MLP neurons of a small language model. Each row is named by its layer, matrix (gate and up: input weights; down: output weights) and neuron, and shows model dimensions 0-95. Each number is 128 + 24 x the weight over its row's rms, rounded and kept within 0 to 255. Numbers have three digits each. A neuron's up and down rows have the sign that makes its largest values positive.
Before each neuron's rows is what it responds to, as a language model described it from the Wikipedia text at the highest values.

Responds to: Closing heading markers
L5.gate507:158141116119127127138118103135119154129119112152168126133144156121126132113152127123158128173154115153160142146146125117145136117114122098068084177127089075167139154128127162133118111159152142183088096145167154134151133146149103133149112136157137111132129139131096141147166156149125068074
L5.up507:124115095065179153121098150131154108115112123127114127107157126159123127107166144131091113130078133112171125102111165069131119152167140141126129095126125106186115118167145120107127116131120125122103130125125146136120138156107111181118123122149120136155115101102069158127157160134174131132
L5.down507:132146132148139164182134150103099111150188151104122125123142105090094129167164117159095146106109106131104121108112114112092119094123121142169128114153122144122135143078193100130121124110079146129174127124142101136159113111104143156095160122128138113101153106110135121158137167141148145114

Responds to: Mid-word "or" fragments
L7.gate692:113133168145084124124131138104160140151098097118137160143118137137118116145111138164124150095136118122127149124118128123121152134165150130143123152130127162118142121088084158127164136154132114145163155109104102118164137113149130110145150110172162120102110167158106140132136116129124146129
L7.up692:171116167098114115157158128149085092144124104135111141134138132155145136121134094204200131119115130147131097127140108136149151101143126114132161120135131125141122113103088158139110159076128142146119118161089140099133134143166159122157158115170149133127083127169157137103111124124135141186
L7.down692:128177125173096139108159120123082115140095171139128100131098122090125099143173178118101094154117138160143108137155122115122128131155115165163088134111154116106138179103109124158102104146122161130145114125055098116134118129153115117125143115130108119158116114151111173107143083115106089108

Responds to: Mid-word subword fragments
L4.gate357:112096145120123112141151120162168129166098146110145144132115123175139136130164086137115150118148127141148084153086178126154134130135080112111127160100101137131138098123149172137158081122158151103157107114121151130093127131119088078103135133185086134149139196125123118151157122113138118107
L4.up357:102145133105100136149088104157132132161122151115165147143120118176152115098093111109117117124170136144138137126132096145157147138153125150055131113103113140118188136108132127063186102106140139128130114107096121116164085114148157158074176159160129145166135135133136120122134165116131102090
L4.down357:154126104117140089119185135132111132185137123180125093118110094093114099138131146126102147111170151122133086127110118138151115108144133125113117140170124165145093142140103163118180073135116125122134113140109125085173100111153129150140154149115093167128104139137129129096128106155098134108

Responds to: Set-phrase lead words
L5.gate489:095140102131127133104097160105095065094108137170129150142140145155139176117125149123127105108120141147092116115134078123120163117135151160132107095138114094145123131143121125122142087104130126150124115133134121102130119064065135158132176129123128159126129114139092120131142130123147132135
L5.up489:127111162138140146119117143093141092096124154148141114099151125154132150126146113156103173084142097138120167040142128110145150073126156110105141105163117137128117149067145145149118125131140096165072093124140124125113142130100110142080165099145150098117097107123102143107091131106112136130
L5.down489:111096110140134122145081108123112149130130100145190164130092125107142130150136167162115137139131133116165121103114118138115128111094134116083151132135133152097088170128150132120172124143112104141103132136163128125092100112169104107153111142117112148082118099115113155155148132122179117099

Responds to: Line-closing markup tokens
L7.gate600:124137115099128115117128110147121103126126096174151170112107095124088168156132120115164137121132138162130150095139140084114110146157128112120097122141165107089151148124148097105134172078069101146151135119140112146150152131107138099146088143154146146117175134126094178137127119158117114139
L7.up600:091151121056115140156116131112133122126131144111134101103078103089100163109113094175091093141117141127131107114118170074163115139104124112114128131077092144156130148107148125127131151150085193107145152110109120095162142128127138174141127138110154137126138144135092122146153144141162102118
L7.down600:154114104129131122126127131129102120136088157098179134120150098149117136117119079134152093142181141136101143175179090107178090134140146079128097159111162141140088111151082119123112164139125162126158126144102170109092123109129117170149155137138129115118131111094093151140138121107120155143

Responds to: Word-ending subword pieces
L4.gate73:124149142069123115178183117108151133158117130102109141118148151103138166148167141122111112166138169120116139073157117088137130134134128139103133133135155136123127160142113141163117173128094129132123129087128121098129146111097133129132152158125148143172128120117073186090097141123133102119
L4.up73:139123137140109148139118078114151174132131130090130131103074105097142121148145124138150138085151130087109090156126171126110145088182208134136143147172121070120142144099142118143170133111120140103122147133119132125106129087108129175102131163119157123124105139086135078127098140121080158130
L4.down73:119141134116194174126077138144140137160172135118129126161166084074081116142138094070119142128163136101110107124142185133153106118156090154148151080106129102112129115162158123134126136110165100120119128179138130139097110133138139129140115145111106123113142165098129140121186108126083124139

Responds to: Early word-piece continuations
L4.gate440:130136092144115117124118117093087112140144132148169152115143105148110122118129139117084106097127129102138138081110104097120180157108160109146136107135173174151154104132118128144153122147159092149106156065141114175155113083166176127148156140163128083114151155156124145151124118146150116100
L4.up440:123067153136083118125128110132146128114157169096160122122079095139143135138088130138102166130147120158169150096097079135157141147112150134121111142089184132131153122160130119100111143119103094129151120146153159122116114132139069128092132144133161134093134165135148129139114108110100142111
L4.down440:159124162110120089092102166130106161139152118110089144115139111146083125158152149143114117172097126110112138107139153139148118078113156158136084132111168150136156099127104095073125139105145133153113106099106105125086102120191109142137134142148123122116139151134144085085163135143164086114

Responds to: Surname-ending word pieces
L5.gate312:100071118123103097127128147078148173121130132138113103122136110117148134125102157104116098108121138102078113104154139130139128148118164148167142130108116122160159134156088124103210157126121151158111132147136113156092116148124092146134152130126143143136112112137139158128121145130127185082
L5.up312:057156132122127126095107136106141160117139108108124153136215109137124120092148117128118120115144153126121140168156122132114143158110150104129141113115132149101159141121150065133143083124100132118161149145128108130133119114143138103152118107138124136115109164117140123099102158101108115124
L5.down312:166132146148091150113150173131115124107140097131128108151166084127077150124137104113117088110126095112128164137147079099162113149135119112126097132094129113148103131138129084158177143149129129086148178134112131118150105166159137110111149094140116156120132088125094094076128119168065124119

Responds to: Sentence-ending period
L5.gate477:092115137137102117141112154143120102134120140113121101128145124081142138146141091119146115122140116161122134107118123145149185084133133202139124068154101123141160121150117093079132112089117100147125116118129140099114106105161139117141176134156142149142115147130103139129139110051134132130
L5.up477:182112117129085168096135143120174121168146159087130123100137155164134154094125124114124116134085111175112151145153089129126117138134123202125124082134109162138178128165145142128138112135118119141141105115165101135123128164074110096149140139123137095133137124114134125126098116122123109113
L5.down477:111161128147179136131118112098128071122108123122079153096119114124106122129129111106126126138174127137134097161108138126136130087108141150146084103154130117131154169141148176134151134117114163147132134109126105160117079175129146136145123113120151139160154128113123109146147138109146106136

Responds to: Name-ending word pieces
L4.gate305:112132161062092139159096155137116111124154146115164132142137111105146092127107169121148106116125140130147139121122177152167073131155156124121175123144121167153141120113161123106160103124153118082135111167123124106081113137110096170157138099111154160112099138090142106074116146104113124107
L4.up305:080144150132126120113093166096118140172154148183136128132111144151113145135126146110166105165057115157152132112144149133155146141121124124117156108118127107147136129181136137096134122127152131169110157133150166123093168140169152150096135123112126143109072130170113157099152123099132141159
L4.down305:152137120128155112133123107098106101117127102128133154126186120133115148091150098166122122134111144115124037119094148161168148157083123117172107126140143116139093132144146124138172116173158113107126127118151130091128114156147131155194127191118135133104123144062118085134085118139109151133

Responds to: Mid-word subword fragments
L7.gate154:108151123142155143114135145166143098162104127085114090132122129119128087100133137093124123154122171141146116107122120138151160141113101100139128128102092123127126111086086101162120157122114126120088105127128113089123081169134092101087113094167150128088075151078098088103095127134124118112
L7.up154:114120114141119081132121107168137145155121122105112124121132078159150134128133109115077147097151107104106139115109167146174097124150117111126109107122138126108104090110151109145104135155088150132162108112142104128126138145104133099190172172152130142149101173094106116121144190135160154114
L7.down154:160170156149103122096099128100126116150124177114116131096120112143115116123115143147119133103143117109113093147139140129119163092135103101121177115119111154139107106135127094183122120142098155148141150189100163099105142153136091130139137145083124121132125132100168168166113099119105094151

Responds to: Table header cells
L7.gate59:194153093144170102123120146143111120090150124152126109118148124122125125149140109167101132135131146127142114136128120147091147129082166139099119114193124110104102119102106130134095136150130102070139114113148139108126133156118108106097151155113155132095116117167117113111138141145140120127
L7.up59:099152058101173130118143162125100123146135134152108085095151092151141119146153140132115148118113129134146121130160149112100119093133139156132140108145156108062079123106119107129129120102113106067119130131099123126207092134091126139144154130131141134118160095078081144185176128187132119147
L7.down59:132147124131139067159116152102137109167129092115115130106120108134114118108115118146111127124143179113127106171146168117117125203099065139094109115190101122153123109111149126186124127143129124107175086096104100142172136127087168149130111094172130138074160128158157146122116151106139136119

Responds to: Abstract noun suffixes
L5.gate88:109095126141131175135122122134085112142090137140086132151119120170108152104171111153108122127121043105118122125155158112111159085102154154126130137132150117138107150140132133113119144111119116104159102132108161130155091102153131095099118186121187161114124131147128131146086159115108122139
L5.up88:147067126123092144168123113133113129151138123107144145134115123121134155078122087146123120110127113154083102100136133085141072141115130161057154129088123144141149142122096151059105121110152143137114117154123131107125110145126152123128147141134163130113106109146112120143143123120138133128
L5.down88:087174113112121140153143124080118097120113118070107093139106117117108164124081153145171116133108134093161120144142099108097161146114155146125117155113111123106141152108128134158100130060141103144149143096116130156142123134127132119109118148115133127108133132134126136122140133149135130139

Responds to: Word-initial fragment tokens
L7.gate597:115100125164087138162101176132137106101096124174126130128122106128135105110141084139151158111126151159126164144137093122136085126158125141129152093155119111157147111133104117139065107143144133103127097104111161166135156135100139125156150163151121129095112102133065115092105120084169107114
L7.up597:106116144122078138167136136131096152126155136132127095128102138107102098146137124127118155133093135134157105136101125123131131153153131125211149107154123139126119135111190138136120072123158143103116102109116090147117134112183093122141145122119156122131070123175124107121117131158114147139
L7.down597:113139166144154115110165137099123129165153105138174146136089117100095100107132106151059129150124138119079154136129144103123139122085116113100134065161125124098125083135183124169106076149159094130181125128136132187147116122123129103111111132131105122128107133162114146152070172098134155116

Responds to: Mid-word continuations, table headers
L4.gate334:120081121162097163103135109132106159107118076164110110127138136104107171120144132098141120180118098144171112141084142111128125112135116139120104070101125118105125147150130116154108106137142128131187110134140140116113137099084134151116111135101133144122107190121098155127129129095123125113
L4.up334:143139139125127152120107138109132127145152144168096149096150159084119081131124129151116158172123115169135125134133105135210139130111081121135148072068088169089123141070134163111142166122095144122177095157130109135096114120105152140148161106124167124146152128131157145148091138102128148172
L4.down334:103139133148112129108171115149087109135171158112153166130114135118114138132151113161135100148087106129157077141129136113152132126115114133109165145142078136101093153133147148127150130134118105122089117078139136134147159109092134088132107146064083140141118057156127113139072119120111113091

Responds to: Year-initial digit
L7.gate553:158090125096138144162104169102142142130155129152159133147111116206129113141150129139100135127142101113138112119142114160128152164124183108141157130162119156105153130144094124111116121141106125130143133073122112132147127133145104136097132133141138129158095114179138167087092131111140133152
L7.up553:111097115126109148103098136141134143138136118115167142144081141144156170145192117150115140094133125095121121114138162175126129159139151150157138125129147121096135104124070145088138133114114108105138118133114115149153107153146158099125152112122092083135144128109184127105097096129108141131
L7.down553:130092105102127164140114121138149156144151120129138110106127150123098131115131183146120169130111105126124092149170138119132145131136110151137126139143123114158096116143150152140107197155131137164149143081161123138186113147142120092116100102130116114116135137151206108111137176174126135125

Responds to: Mid-compound and word continuations
L5.gate642:107168132071144162143090158184110132156151162133157097142118120145157143096196097129115156160110133136118117128112183109104107122114096104125112133127087097074100137145091157090132122122135082148099134134139119143113047127145115116145161158087108166153112114127111107075136131137135118086
L5.up642:108148114145100100127132160107130085132108122153140083106153098123155128141111137127135094124157118145158122117154104133125076134137079096085097101105108122133150212119136175129131133103171165116128136108098120138135112148129114116136156093113146157132122097135114150107092164137120086141
L5.down642:143105129120131083128128099075148156166099079151161093115128100128151143123096121088111114131104129151184141102114139117143133097143134114133090125123152124147164128105138123164140150146134128137122127082135115087144165101123111136113138119119129121085124135127090120189110176108142137163

Responds to: Predicate verbs and word continuations
L4.gate52:123093134097088152126105127121091092074109131123141184153142117141137093142139134162127158132119139119139129131153152154122110126126136089123111100096119115157123119120122129143113087120147119141148110165111121153140125107096135128121154081116133138150076158143106143175125100141150087125
L4.up52:127109124152140110098106097126135138092157154091149109098148123138125091107128142144137124148137171187180098159139147105144120121146109108135130102117103141170122113097125111123131164113153102145125122126111126113134138163123144164106130109139171072162117152134078103101090127061072134132
L4.down52:117115121074165115140161127111137145104157107145138144124107101153112151109150134140109160157115175096121149101151088143085142158136070129096120095156125149103091118120114156125105124112100117112109107097140109096179109145113139125119150096146108162119105119135115154125153165131161143115

Responds to: Mid-word subword fragments
L5.gate266:129105101153136116150106078125174152111118135106109089146095064094152156130150118126129107155080148105142080101111157125165125110127112146117122126108086182114140141170123122160108134131115133181143137186126160136134149139097133140141149143119147129108096185137114077142112088141103166173
L5.up266:131119103061120126124136131103119104126125152139126157154111153158094125078126077112133072145132135127130138104157101123112098154114132150119176128125135156081128102145109124104157112135152121137149103150082112157110082111143077129110143101131117150122109100164133157138106142175092123154
L5.down266:113096105118125146119094146151091100107118106175127146161118109133160185149160110079123144155114169148148146140132133139138095125121138161125156095122113142097173136158142119096148092113181178120139111134091125083156136139116065177103148121146133154111137124170101120112125139093147095121

Responds to: Word-initial "m" fragment
L7.gate641:095157134112102132156143135096132125116136123105128154130140152113123122194124145112092124161096146144133102178154065124141119101126140124165130143126110099111138154145156110088146146139147094108087114157115139121153144079092120113126117127126150109095170159147109103164120185165141117109
L7.up641:096110139115130092123124141125164149186155110079095086110148147139159126128093104144151145135123160099058158152177101109139121101118133109179116135149127142118122125132158114145102142129139130110119110123119093105137215122136114159105115129099126122144133118117136129132127105152152135118
L7.down641:111087144096158111108079142149160096154123149149134121148138123140120159153131059111083141152134154123107168149132103154114137101123141152133142124128164137168144098137153131118103073147179147115149087122107100092136098107164122137180132148128130081139151124153127120111100146153138123124

Responds to: Pre-"-ate/-ation" word pieces
L7.gate325:121101138117116103177139099123094132138125134130106095113169115100126096131118144118139073128112167139147128168177150137123193133153139123093115085096134125167134111099126158133139092102107136098156139140110090144131160087117143122127090117112119099046115125160116098118156106130122124120
L7.up325:096104129103113058120166110150158145178134148121154128166158117142103112114134141132098150179145127125107138151126131107160153116144137118126206127158145132116152121102146172134128143124129100127087142119123113119144156150112147123091116147180145112149088135147131087094109127138102158156
L7.down325:137174112182133135127135118140144149141122145149117110122141088150128140128123093163100133144111123126127136136093108129135145117084138102119136139134126134111119149129089111130128138094161084131113107145108116090111155144128125115102105191166120126096149117175126121121111126133117104127

Responds to: Mid-word subword fragments
L7.gate48:077115113116124128155161086127152137123086103118119120081138125100173118162115084125124171129152118147134088177167147150165098084144122128127165145146124132143119098131122109080111132165158130143115111119081108114161143187097130113138139137165124134101164154102130166105101139124122125142
L7.up48:097162126098112117098149126136164149179147109152102132105142137116148096054123120096130123178142112155131134150109162090130110118106112110153122138144104129159129110123146136098142138105137104094151108106128133118165118146120123148136124170179141089088145159119127110168172071117103159123
L7.down48:108110121091101162123127124107144156136177142113118132147104137137170130140128119169147134135114065149108103098137119151135142085142153142137094181155126176170140150132123162137152104098087127156131110115150156120086151124090135150128129133147152110096140150119151129135098112137122127146

Responds to: Mid-word consonant fragments
L5.gate4:118094158159143096113173135155116102139128133150155177129127127117134142111130153110115155158163091144117110154137110135119122126131134126122143129126107152142118130117138151115150135151119150128143106143110133119162124097136127069152145102109130074118143132161107116114136138142157116083
L5.up4:135092142146126108091131116109134133169108167115141142125140120138158140136099125163182123130118151149130103120122122181122140141108111168107159116151128139119124169129119132143113116097129084116141116116163108130129118123113139133122171105128164136126113161147110130097062147148112152134
L5.down4:122146114150126157099123127137139133096106133144159134168153144122161118125124130117102146140111135131123148125142090127162147131132130173114124105151128095113120146121154165088101148125142122121118063127160146120114106111152171095098130133175124137147082133155123098143101152104153192142

Responds to: Word fragments after articles
L4.gate588:139107106123141114143113132102135093147169122134135135123064121145110150126147122191154128155142131146121111142115109120159107101110121108145120130104123097076132168154131121137134111116148134130119127095127132139143128166137136131135117127161084128132158155162115135160166119126175116170
L4.up588:103096083093115107103124140100144126123106142124162103138110098124117156117132126161104113139159156120104078154112139108121112104137149152130093135106137093115155156201157137177142112130133141134129125103122155106149120133137139149148155143115145091119137119145109153180155082108130132150
L4.down588:117123135133188125085128137128102087086107147153125099147137157150150108125135123131138123185149161146107161118099130132161167106113152122141114144107149131097109082145142137135148140114145108100123112126114131103151123116125147101131156138142136135140115151121158093117137126107141104146

Responds to: Transitive verb endings
L7.gate243:149137114137101108139069100111131120080098124115121133089160142158087126089091100123093126152120140100162104074168182181113142103090140124185116133114130114093135118125157104141135098102125082117144146112183126164120128144136154158151141122115169139131107157091169110132154112124098108112
L7.up243:139133163090130148144169141105134105133146081122114112115119103156110083106146095158122112117090163125163141162112161136100122161131103144144082155137159115131132130154110113127130127172112128120134111056130117088125114092126144126134085098154159101193133135203161162143067108149125140126
L7.down243:124140131150150124113139131167131120126130109132131127163159119119082125161108104149122171118126137115077160128093107147140100142123118127169157101158088124102151134104089118166154129094112122123145134153160134094110179149135114139132144141134106114120103131084245136134124136077113127143

Responds to: Passive participle suffixes
L4.gate136:063089151124077095106141149127110114116117134121191135140144158126126149195109166143162127122113173141113153124123119118137179127126129117134062142122101118112139136160130110142139119147156125125156113143115117076154151114105149149161102125104136134161131114119115118165093125140134130149
L4.up136:102139153104131131116142140185074152167108123141129165155117126097121112130122126144119142172099150175140135125128136109117107124095131125114100132166078114131155156126107094134093084134167128096137129144126131092141131139139156128155113130104117154124095150118150096148117130099159140156
L4.down136:171150119113136148130105126124114136133145143126116129090131082114151152120148171137109093075136138116143120129109124140162096097079112113153157140138108154120096084112148152115131124137105150104151082114123119161106121166123078142114104147193157132152150110150090129118113172210108143090

Responds to: Mid-word stem fragments
L5.gate348:151136128121098111131110164118086092093164132116172149113098073153084134137185147102148154119108149120127119122092139142142116112178148082127143130131147144141147129165125113109130116101083082121200113138134160152098102129142108129143136126187136121130137152146097117120103090156119115108
L5.up348:133134167059120145124086158137110115137114122168149094115105101106136090121179160140136139121131169143119156138100146137094126115151094141162152198161086146126123110132129131176127143164080123137147109123131156148124124123103141155105138177146210136131118157112111167138120109134159142132
L5.down348:099129138182112114139131124150129109134127123116105108161110148123136169117173145132157133108162079129164135103139127117189107125126164125108087123103083132110113109131148147135125135106088109132097113120108133134168157143093095136161130149135080129128151092134113122106170190142092187091

Responds to: Mid-word subword fragments
L4.gate160:151125163143096162102143115102123138101085129102115110139115122124133164165133167126147131120158119135123127135091112142135146131119096085124105162133118121139154127084081088139096114162142136136169119121102137109061136146118119160123107102157140140075159111109116078105099122136126113122
L4.up160:133123160117115141132147148147119090131141106136092104188121095118058177151120116153133131122154138165131117145120157165184140099120129104143148108124125128089138142127121125111119106167100128140150127130097139106099128158137124128150096113150135118164107163096101145160083103089124117096
L4.down160:142114140159131145103124113127120132090093135156113124130098169156138143149148143105157131106083120119199134161115138133126099124133136135152098107146122127131116142129120131116074113119131118114148141167127075127119138174142108072164120122147146151126131133182138116162144145125159151111

Responds to: Mid-word pieces, sentence ends
L4.gate616:134112121128163091152132115121124103131103112115128132136144164148176134119113100140141110166146121133139129161195099124143114153109101144126135157142138164146100107150165115118131131136104103098143124078112125144107135103129080126120191107122092116119134120094182141136098149147132144113
L4.up616:160105182110153133101073152141118070117081120103103144137149121097177108127124098128116170130114119110167176122124166118169161135139109140143119137098120164146117118139174134115111113126143113128177139099129129123129129134100156124119142145104146116108160121112125108102117103112127119082
L4.down616:152142150133139135131135122126145143136116133123120145104131138138160100128157134122122182156115149127148140093182159127132139146106077111080156111149148115127094116133123122153128121131156154134187097173118076143164115091064133082097083136104131107130140096131136162153147132133119141100

Responds to: Past participle endings
L5.gate36:117117112126086115146090172137147102105154147120101162081177136133138101120118154133117104151119140139132176116161144110126134124179105111118153123144095156145138103128093145115107092125121104132139138110113066126130142153146132109132170142141163123109131192164141121147118159112115142148
L5.up36:097120094142122141119112135110143146155135088121127148149085116158119138159112093073136158123160105142130172143141160062133124171109094163123106136104133091125147160141152096124111096112118108125168139132108119111093143100083147149111177184156102131138107119081154097162118092145113137161
L5.down36:164146122125110134105126138091138102144161133144147138080119122134119154129119148161112154096158103123133127092095088141122148150144132110112137115103130120143145139107150098114125092089163133128103117102167122153127154111155133125108156148151117117243143124131162127142104112155128114122

Responds to: Past participle endings
L7.gate181:136117111183125177129115152147102091140132117156173127115181117137137120146121194110104105162148084140118153138094140148093155114142119127105144120137167133134101105132085149157116104122154120088163082158157114138131154106109072172121119097099127127131118138145130094155084157135126139181
L7.up181:129131093138095132123142128123116118120139132113148123161170132150121128113093122126106137150165088152125104092123166161139099121194107137123166153118146110156131098153106114155063114179144138132106116179148127116149177130120140173119101151127128120150132074138141078151109199121164150117
L7.down181:170099130083147179100134146135118127137132170129157117094155144113153152111078147141132088128112122132128163152144149081145122140088119149135148091136116143124141122114143151141117099135160135138144159080096135117107125067135118139126117125129147105140124117143126129142129142156129142115

Responds to: Mid-word continuation pieces
L4.gate282:110111129144127128148151106150131087113141144128087139117146132083150120143136109136170122091150109148113142087107164106127126064108130140117108156087121127153072132140157137055140100141134098100128160097146116123138097157120124122195127135127091102159126148154113116121137128160128161176
L4.up282:127163078105106135104170140151130157156122103088152145139142162132154125116108145153145144176124132106153144193156117106152103124112129122173105112144127148107092111078110141070166134102102129163123102107114113124116130159133119130119134193085099158146150152133116104145094153147108151114
L4.down282:095116184155122177110119121109142108130130105129158137145138091153163073175120128145131081110145120114111100116115137087129170119155161145144150105102118121105150116146093131126114119126145113159149155115157087103117093142100125139142175146090123091152135150112107108109078134092099121149

Responds to: Infinitive verb endings
L4.gate454:135163098128142187139139113134079190120114139079132138132154142128099120146109144140124142119156107088160126109127165179080163117108093125120107097101146116115105120150097103178138138080132123135053156125130112107156116141158177117115194130121099127108145124124165161159144110114092102096
L4.up454:156141131097142193129155114149130109076133119130142110154142120149089121084087129139169140126131135127110110139143131142140094081097118133122168163145137127125110125155154160118117128118104110137140140101128159140189137138117145150133118134125142126127123089140159145178147160163113153183
L4.down454:109117124137141095183135156116144101158184138158105148118127098117153188101088166184096133200120148140135127120120171116123090162098119177125137086127149123137140115142121107135146086079140103146135143105134132154134130104143135139133064145132112103137110182126161109163126127112088123129

Responds to: Early word-fragment tokens
L7.gate647:155096137144082110129111153148116143129092148149143192100099117144127155137124067125150104154150123156154151161094166117119132138137117127124077071134145136113130077194108146153162093117159121126161122105137111120124138133126128141148116124163164146143106128126116126098108132113134149159
L7.up647:155130115134126096127121165092122087096177117152119125110099169138108146122138114120116081140130153127107092110126123067118151126106139126089142142138143152183164130088139089147157121120108126158099165145137167150122096134101136146145130130145092155157120123142114129136148076133094127157
L7.down647:132123145128108173149126141083117099132114124193133098159115144152133160130129165153134118092128133109128157097134092136088161151178112128143090132076135142100121092097124078153108106118096105123152165110122116174149141091115145164123129129149133137135089124141138118136155122123099115162

Responds to: Verb-completing word pieces
L5.gate167:071125139093133107117122129142115170118152120141118169144116123106121129131154123124118166144164154154143110194172141134120100141136098154108137156101124153094105111104120150153082145105155154125114116148112109181119110123153097137082144142133146163124129122127105115162139129126086090168
L5.up167:103161157113123116101128134107124127148122135132125127137182090147134131137135115128147089170127152121158153153138172156131112180166100154153132172123070092140121101129155134113131149106125135133173108171142107140145114121122117164107130158137140189151134114094113113179108146137097108150
L5.down167:118105120114130129150147093100108093178124125132147108076176163146127141146135084137161146158141107167131154170105155143121150153096133119102130084099110127160143114121154101165127084132147103116134150120122145131121122129159086107131118094122156159126102150132114124144148097116134162135

Responds to: Word-completing suffixes
L4.gate196:108143157136115137171134104135131122153133132130112098161128127140135129055123113112090096173125141118115124132126119104098118116086114148132144169104133118106137101094137173106123151122115144145120109116133173113123101152115156184127132153140193148148144139180136112147147117113163095130
L4.up196:097145123107149134161158096147103107114123116106110126128121135097111104088137115132142134168120106119149111115157154140080135159171120123118123138093112153162122154182127137126102094133130114174144100142110106112138127150101143101100100148093121128134131144108124131182108199125118109098
L4.down196:157116155127117175143141111109123098166152132122124126123132164131152128098123121144163131159127101157130132134129145163131103137061145090102146136132122123120136116122130137128107120142125115123088133104119142116108120107130144159139092087117166110118124117143125135161102124114120156102